{
  "num_hidden_layers": 13,
  "hidden_size": 384,
  "num_attention_heads": 6,
  "num_key_value_heads": 2,
  "head_dim": 64,
  "intermediate_size": 1024,
  "vocab_size": 6865,
  "hidden_act": "swiglu",
  "norm": "rmsnorm",
  "norm_place": "pre",
  "norm_eps": 1e-05,
  "positions": "rope",
  "rope_theta": 10000.0,
  "rope_fraction": 1.0,
  "qk_norm": false,
  "attn_scale": 0.125,
  "bias": "none",
  "tie_word_embeddings": false,
  "parallel_block": false,
  "init": "uniform",
  "init_std_qkv": 0.0311,
  "init_std_o": 0.0,
  "init_std_up": 0.0311,
  "init_std_down": 0.0,
  "optimizer": "cautious_adamw",
  "learning_rate": 0.000998,
  "beta1": 0.9,
  "beta2": 0.95,
  "weight_decay": 0.24,
  "lr_head": 0.00813,
  "max_grad_norm": 0.5,
  "warmup_steps": 331,
  "schedule": "wsd",
  "decay_fraction": 0.74,
  "decay_shape": "linear",
  "final_lr_fraction": 0.0,
  "batch_tokens": 65536,
  "max_seq_len": 512,
  "doc_mask": true,
  "train_tokens": 462600000,
  "max_steps": 7059,
  "dataset": "wikipedia_en"
}
MLP neurons of a small language model. Each row is named by its layer, matrix (gate and up: input weights) and neuron, and shows model dimensions 32-127. Each number is 128 + 24 x the weight over its row's rms, rounded and kept within 0 to 255. A neuron's up and down rows have the sign that makes its largest values positive.
After each neuron's rows, "fires after" lists the tokens most often just before its 100 highest values on Wikipedia text that the model never trained on.

L7.gate356 [105 120 145 148 114 125 139  86 105 160 116 158 155 146  90 153 151 138 142  84 115 129 119 123 153 116 112 114 111  90 116 111 185 110  87 158 150 125 110 114  94 137 155 129 100 170 128 123 100 132 126 145 172 149 122  79 128 126 104 134 131 146  85 129 158 130 135  93 152 140  84 144 143 158  63 152 108 150 136  89 139 163 150 144 148 130 133 125 136 112 131 160 148  70 135 111]
L7.up356 [130 169 131 135  80 121 119 109  88 143 128  94 140 118 136 155 119 120 143 116 120 139 131  79 155 130 112 109 115 115  90 111 151 105  54 135 136 104 135 116 142 148 171 166 120 116 119  98 139 106 120 123 150 102 118 116 109 124 131 125 168 108  87  98 178 134 142 144 126 121  97 123 147 105 102 109  90 142 100 136 107 117 152 129 145 145  99 155 162 129 103 147  97 132 142 107]
fires after: " the", "D", " The", "ux", " a", " C"

L3.gate824 [102 131 150 155 136 101 156 104 123 155 133 136 198 113 102 127 114 149 135 111 126 129 140 109 159 126 120 127 155 152 141 153 147 106 123 124 128 128 113 125 107 165  97 164 145 131 113 133 100 181 159 163 123 122 139 133 111 144 119 153 123 145 122 126 122 103 133 117 113  99 130 148 115 102 102 114 118  98  96  96 115 123 113 112 126 142 120 153 136 150 150 143 107 119 142 124]
L3.up824 [132 148 124 143  96 112 128 118 138  91 136  83 163 130 138 167 122 158 112 135 111 144 132 126 180 132 118 175 167 136 119 116 139 105 149 124 146 119 120 150 115 176 137 150 124  92  71 151 129 155 143 109 131 133 145 148 151 113 102 107 136 195 154 118 136 113  97 115 119 110 136 130  97  52  87 116 133 125 105 125 126 163 115 173  86 116 164 130 138 156 118 142 128 155 119 132]
fires after: "\n", " N", " C"

L4.gate673 [112  88 125 164 133 129 116 117 127 108 100 177 149 110 132 119 130  99  82 131 145  90 121 108 109 118 169 151 122  97 102 130 109 176 154 148 154 157 147 129  91 120 171 150 116 168 116 117 167 119 136 135 103 148 149 153 133 173 168 141 130 164 130 127 109 150 107 153 143 140 126 140 129 124 127 160 141 130 126 105 128  91 120 123 132 137 110 150 158 174 140 123 138 101 101 152]
L4.up673 [119 130 128 143 112 114 119  99 118  98 130 147 107 122 129 102 106 106 131 166 155 100 135 181 118 133 134 154 117  98 123 125 130 159 104  98 147 152 136 160 124 130 128 136 142 174 108 132  90 147 168 146 147 164 161  85 120 165  92 137  58 155 133 142 140 109  92 132 128 101 158 131 117 154 124 116 144 110 144 153 150 149 125 105 141 128 122 121 157 200  98 138 121  69 127 163]
fires after: ".", "\n", "M", " Se", "es."

L4.gate144 [134 152 113  94 160  93  99 151 121 104 119 106 149  84 108 130 120 107  85 113 118 127 133  81 124 127 114 162 145 139 120 127 132 123 146 138 159 136 131 141 110  91 134 147 163 119 122 124 110 118 124 145 154 148 175 107  97  77 111  97 161 113 106 138 125 155 124 151 173 127 160 140 122 103 136 139 107 146 138 111 163 156 115 116 166 136 140 165 111 112 111 122 142 115 134  87]
L4.up144 [ 86 147 118 140 126 106 148 114 159 148 141 118 120 139 124 116 136  92 137 128 137  97  97 172 109 134 121 141 135 127 139 113 150 116 178 112 163 140  87 127  94 140 126 151 146 124 137 107 116 152  65 139 134 134 138 129 123 100 176 171  73 114 116  87 165 133 105 156 102 106  69 123 123 165 121 155  91 131 127 146 168 142 137 108 150  63  80 121 168 119 148 125 148 149 100 146]
fires after: " F", " W", " Ch", " B", " ch"

L8.gate767 [152 111 123 120 158 120 118 152 142 125  97 102  92 126 106  82 123 131 168  97 148 119 153  67 140 132 140 109 138  77 172 126 108  97 121 113 110  85 128 134 108 170 117 125 103 146 140 105 111 141 114 147 130 143 130 115 131 164  68 116 104 120 127 133 119  99 155 141 139 150 114 110 135 162 116 141 141 131 178 107  92 127 145 165 158 101 132 141 137 109 103 111  90 106 152 135]
L8.up767 [136 138 146 101 110 131 156 147 175 160 122 100 120 169 127 137 148 140 119 134 168 128 128 120 124 161 133 144 109 194 115 164 109  87 141 119 170 159 147 125  94 137 146 155 143 101 162 131 131 135  74 130 130 120 148 116 188 131 128 116 129 167 128 170 127 152 115 125 157 110  94 186 147  82 118 142 122 143  90 147 102 105 155 147 127 113 145 141 127 165 126 150 160 166 111 141]
fires after: " as", " K", " O", "O", " o", " C"

L8.gate290 [151 115  82 146 145 114 136 125 142 118 142 116 143 120 141 137 155 184  85 123 149 102 114 104  98 167 114 152 139 138 148  85 117 154 134 140 117 120 148 106 147 136 106 131 117  93 175 122 130 136 133  69 158 183 136 142 110 122 108 151 152 127 149 123  76 144 175 116 148 148 147 125 170 133 145 119 123 147 141 139 143 129 142 141 135 127 121 110 162 120 129 116 133 114 133 107]
L8.up290 [138 116 171 140 154 110 130  99 115 111 174  88 155  96 131 143 140 118 107 123 168 150 158 141 115 116 126  85 115 115 126 117  85  99 117 126  89 108 130 125 118 110 122 100 133  86 140 120 103 103 107 146  78 126 177 138 117 110  91 153 119 116 124 135 133 151  88 128 130 148 140 109 159 135  96 133 165 144 111 110 142 127  94 112 100 117 138 125 118 118 163 136 157 123 141 144]
fires after: " was", " the", " one", " is", " making"

L6.gate135 [147 133 131 115 121 117 120 150 126 140 154 163 175 128 150 139 124 138  75  97 117 116 150  83 116 153 117 128 150 157 149 121 178 106 128 144 144 153 119 137 139 147  93 142 112 137 155 115  80 152 180 118 138 153 107  96 118 113 105 142 129 119 108 137 117 138 182 146 155 127 130 124 130 100 127 167 132  91  92 134 117 149 122 100 112 171 130 112 100 136 146 122 116 130 131  85]
L6.up135 [ 86 122 134 166 137 100 201 116 114 107 152 172 145 127 106 176 121 156 127 121 123  97 141 124 142 107 118 129 132 183 127 109  99 114 146  92 123 140 147  85 104 104 122 126  93  62 154 144 134 158 115 125 181 122 144 114 109 157  93 126 118 130 118 176  89 152 129  97 123 121 133 141 117 131 105  94 104 153 142 140 164 104 115 118 126 103  91 124 104 116 151 117 129 123 132 120]
fires after: " the", "The", " The"

L3.gate157 [126 131 137 141 120 122 124 150  99  92 132  81 153 105 120 147 131 142 117 191 124 121 147 129 102 175 138 122 151 128 158 176 113 128 141 123 143 167 143 167 110 117 128 157 119 151 116 174 131 119 141 125  77 146 173 153 139 126  91 144 149 152 108 110 134 117  74 126 163 136 181 108 109 111 123 125 130 136 120  81 181 155 122 132 141  99 105 137 111 119 132 131 124 123 138 142]
L3.up157 [136 128 117 110  87 100 120 102 134 143 104 108 127 135  94 150 129 106 127 160 166 149 134 119 107 108 109 152 155  97  97 106 151 131 149 140 112 158 131 140 115  84 126 113 111 159 137  93 105  98  95 111 150 117 102 125 107 104 136 128 154 113  85 117  98 102 119  99  85  77 182 108  72 178 120  42 118 163 126 118 130 131 116  93 110 151 135 132 133 108 164 129  98 137 146 115]
fires after: " W", " J", " F", " R", " Y"

L3.gate833 [136 142 145 133 102  95  66 114 125 143 137 148 107 113 147 101 118 169 101 123 117 131 114 149 187 114 154 164 141  83  98 137 105 121 152 138 153 121 146 141 133 124 134 153 117 114 134 119 127 117  65 132  74 168  90 158 131 164 140 137 148 110 142 133 165 122 120 173 128 139 145 104 147 129 106 112 131 119 154 103 116 129 150 129 117 131 154 106 165 121 139 156 143 157 162 130]
L3.up833 [105 103 129 129 113 123 169 114 145 121 122 114 136 132 115 131 157 130 153 169 143 131 150 117 129 103 101 152 149 143 128 164 122 127 130 140 140 125  84 164 156 158 135 107 147 145 152 148  70 121 163 131 181 111 142  99 162 119 127 129 145  92 127 105  85  85 128 104 145 116 167 140 182 146 152 134 136 128 136 112 149 158 112 141 120  97 133 167 136  86 128 131  99 130 101  97]
fires after: " l", " L", " Ev", "os", "ch"

L6.gate778 [159 128 116 118 138 156 135 140 166 115 104 140 163 106 119 108 120 121 110  80 149 105 131 114 171 108 107 196 129 143 151  67 125 152 118 118  79 137 130 107 166 128 133 140 159 148 133  81 124 108 128 151 137 150 122 111 128 126 117  88 121 140 103 149 138 111 142 149 115 146  87 126 149  97 150 127 113 116  74 122 134  91  99 104 149 162 114 156 170 198 121 134 164 124  82 101]
L6.up778 [111 117 156 121 127 104 136 133  93 127 129 167  69 129 142 121 178 125 118  75 133  95 131 144  98 158  95 134 106 181 116 109  96 105 119 140 112 123 118 120 155 119 127  90  74 120 137 132 124 137 131 166 139 156 183 143 130 186 121  93 115 126 126 128  99 150 132 120  92 139 141 141 139 134 120 130 120 127 151  80 124 142 115 137 111 157 126 148 174 130 157 137 134 132 159 122]
fires after: "\n", " the", " Th"

L6.gate150 [151  91 118 120 135 129 118 110 175 115 156 152 151 124  93 179 112 143 102 153 109 190 132 111 115 144  95  73 126 117  96 128 153 141 149 118 138 140 159 147 116 120 132 131 118 110 136 145 107 140 148 145 131 105 130 173 160 129 136 143  96 164 170 126  99 168 144 145 143 103 137 134 124  87 100 114 113 125 156 118 143 112 109 127 143 209 122 101 176 158 144 136 126  76 151 135]
L6.up150 [167 145 126 120 153  91 121 123 108 149 145 102 133 132 145 108 157 108 138 135 125 158  97 113 129 114 101 114 126 144 122  92 162 142 126 137 178 101 142 131 106 155 127 153 153 119 142 176 129 148  88  99 101 149 119 131  95  82 121 152 124 172 130 129 149 118 157 127 144 109 166 118 134 120 137 112 111 102 116 147 125 110 131 133 185 177 146 136 126 124 127 124 164 116 130 142]
fires after: "\n", " his", " S", ".", " father"

L7.gate517 [148 131 156 118 124 119  97 116 162 148 138 155 130 120 125  99 135 100  96 104 144 124 145 146 125 112 119 156 109 117 179 142 129  94 134  70  99 143  79  91 133 133  91 158 137 146  98 105 101 125 132 144 113 196 122 127 191 174 115 108 123 100 158 116 109  91 140 136 153 140 154 129  95 166 132 137 106 125 113 181 122  76 108 127 148 113 135 104 133 174 175 147 107 140 138 131]
L7.up517 [156 152 147 101 156 132 108  85 191 130 143  92 146  73 126 157 107 157 120 114 162 147 137 171  77 127 111 109 129 141 140 102 105  84 119  94  84 162 121 119 159 119 109 111 155 113 118 104 127 115 157 169 120 177 126  78 130 110 170 143 107 113 143  76 106 136 103 135 124 143 124 144 124 158 146 115 108 125 102 137 140  99  99 126 116  81 137 140 132 141 137 115  70 146 138 123]
fires after: " |", "S", " early", " the", "|", " −"

L8.gate311 [136 140 139 127 109 133 135  92 152 139 122  95 132 141 108 109 174 130 102 106 132 144 129 121 158 142 137 174 115  91  88 177 144 136 122 145 109 149 137 150  85 108 105 165 161 138 109 171 107 120 138 107 133  96 118  86 141 152 105  92 161 147 176 118 136  84 155 111 153 151 139 112 125 124  64 135 152 135 157 130  93 135 133 133 137 128 109 101 137  90 138 115 128 117 112  79]
L8.up311 [124 125 151 135  96 133 144  90 128 133 140 125 166 129 142 149 114  90 113 122 130 133 129 112 108 124 136 169 110 125 118 124 106 102 134 146 121 140 141 139  97 134 132 114 102  96 105 114 100 135 156 139 116 155 108 132 122 127 100 110 176 119 103 132  97 117 175  98 135 118 108 141  84 121 138 125 146 121 106 126 145 164 128 143  95 126 111 141 101 103  82 169 123 156 148  74]
fires after: " d", " D", " b", " l", " L"

L10.gate227 [171 116  98 118 110 158 114 180 153 122 129 147 119 110 147 165 170 131 148 143  80 113 138 139 115 136 133 151 143 116  92 102 124 133  87 132 137 147 102 158  92 171 116 152 171 150 144  89 101 101 139 140 135 118 128  65 164 119 113 117 119 118 179 118 133 104 130 124 170  87 153 132 171 102 113 165  87 140 138  89 148 165 141 108 123 150 134 105 168 153 127 133 126 108 156 108]
L10.up227 [136 140 129 157 138 147  98 162 163 138 149 135 175 111 111 117 133 134 136 175 129  95 125 123  91 124  92 117 117 143 117 115 120 104 116 101 159 149 132 174 131  99 150 145 145 171 194 110  89 114 138 131 163 143 113 110 145 138 113 103 114 138 128 107 105 101 114 154 130 113 152 113 123 165 164 113  83 130 115 127 105 169  99 120 117 115 121 143  96 147 107 112 143  92 132 124]
fires after: "\n", " 1", " He", " N", " he"

L8.gate466 [118 113 110 160 123 109 172 118 168 131 171 177 150  97 100 151 109 151 138  98 111 111 131 148 131 112 135  96 125 121 137  63 182 147 156 144 162 128  92 138 128 158 119 147 106 129 154 123 120 156 115 120 158 156  97 144 103 108 144 140 138 123  94 143 138 152 163  95 109 112 131 118 122 124 101 125 139 143  77 120 135 118 102 109 164 135  85 152 147 123 130 125 141 131 137 137]
L8.up466 [130 143 106 156 145  69 128 160  71 116 128 134 145 142 143 108 149 112 128  85 128 132 131 129 136 145 146 151 135 140 117  91 156 113 155 140  86 115 120 113 165 148 111 155  76 124 157 144 138 143 152 153 141 116 127 154 129 138 120 110 134 189 110 146 164 164 112 145 100 154 122  99 110 134 138 130  83 181 141 134 124 120 137  91 134 105 143 153 176 117 107 120 113 108 127 142]
fires after: " the", " in", " Tr", "ES", "In", " In"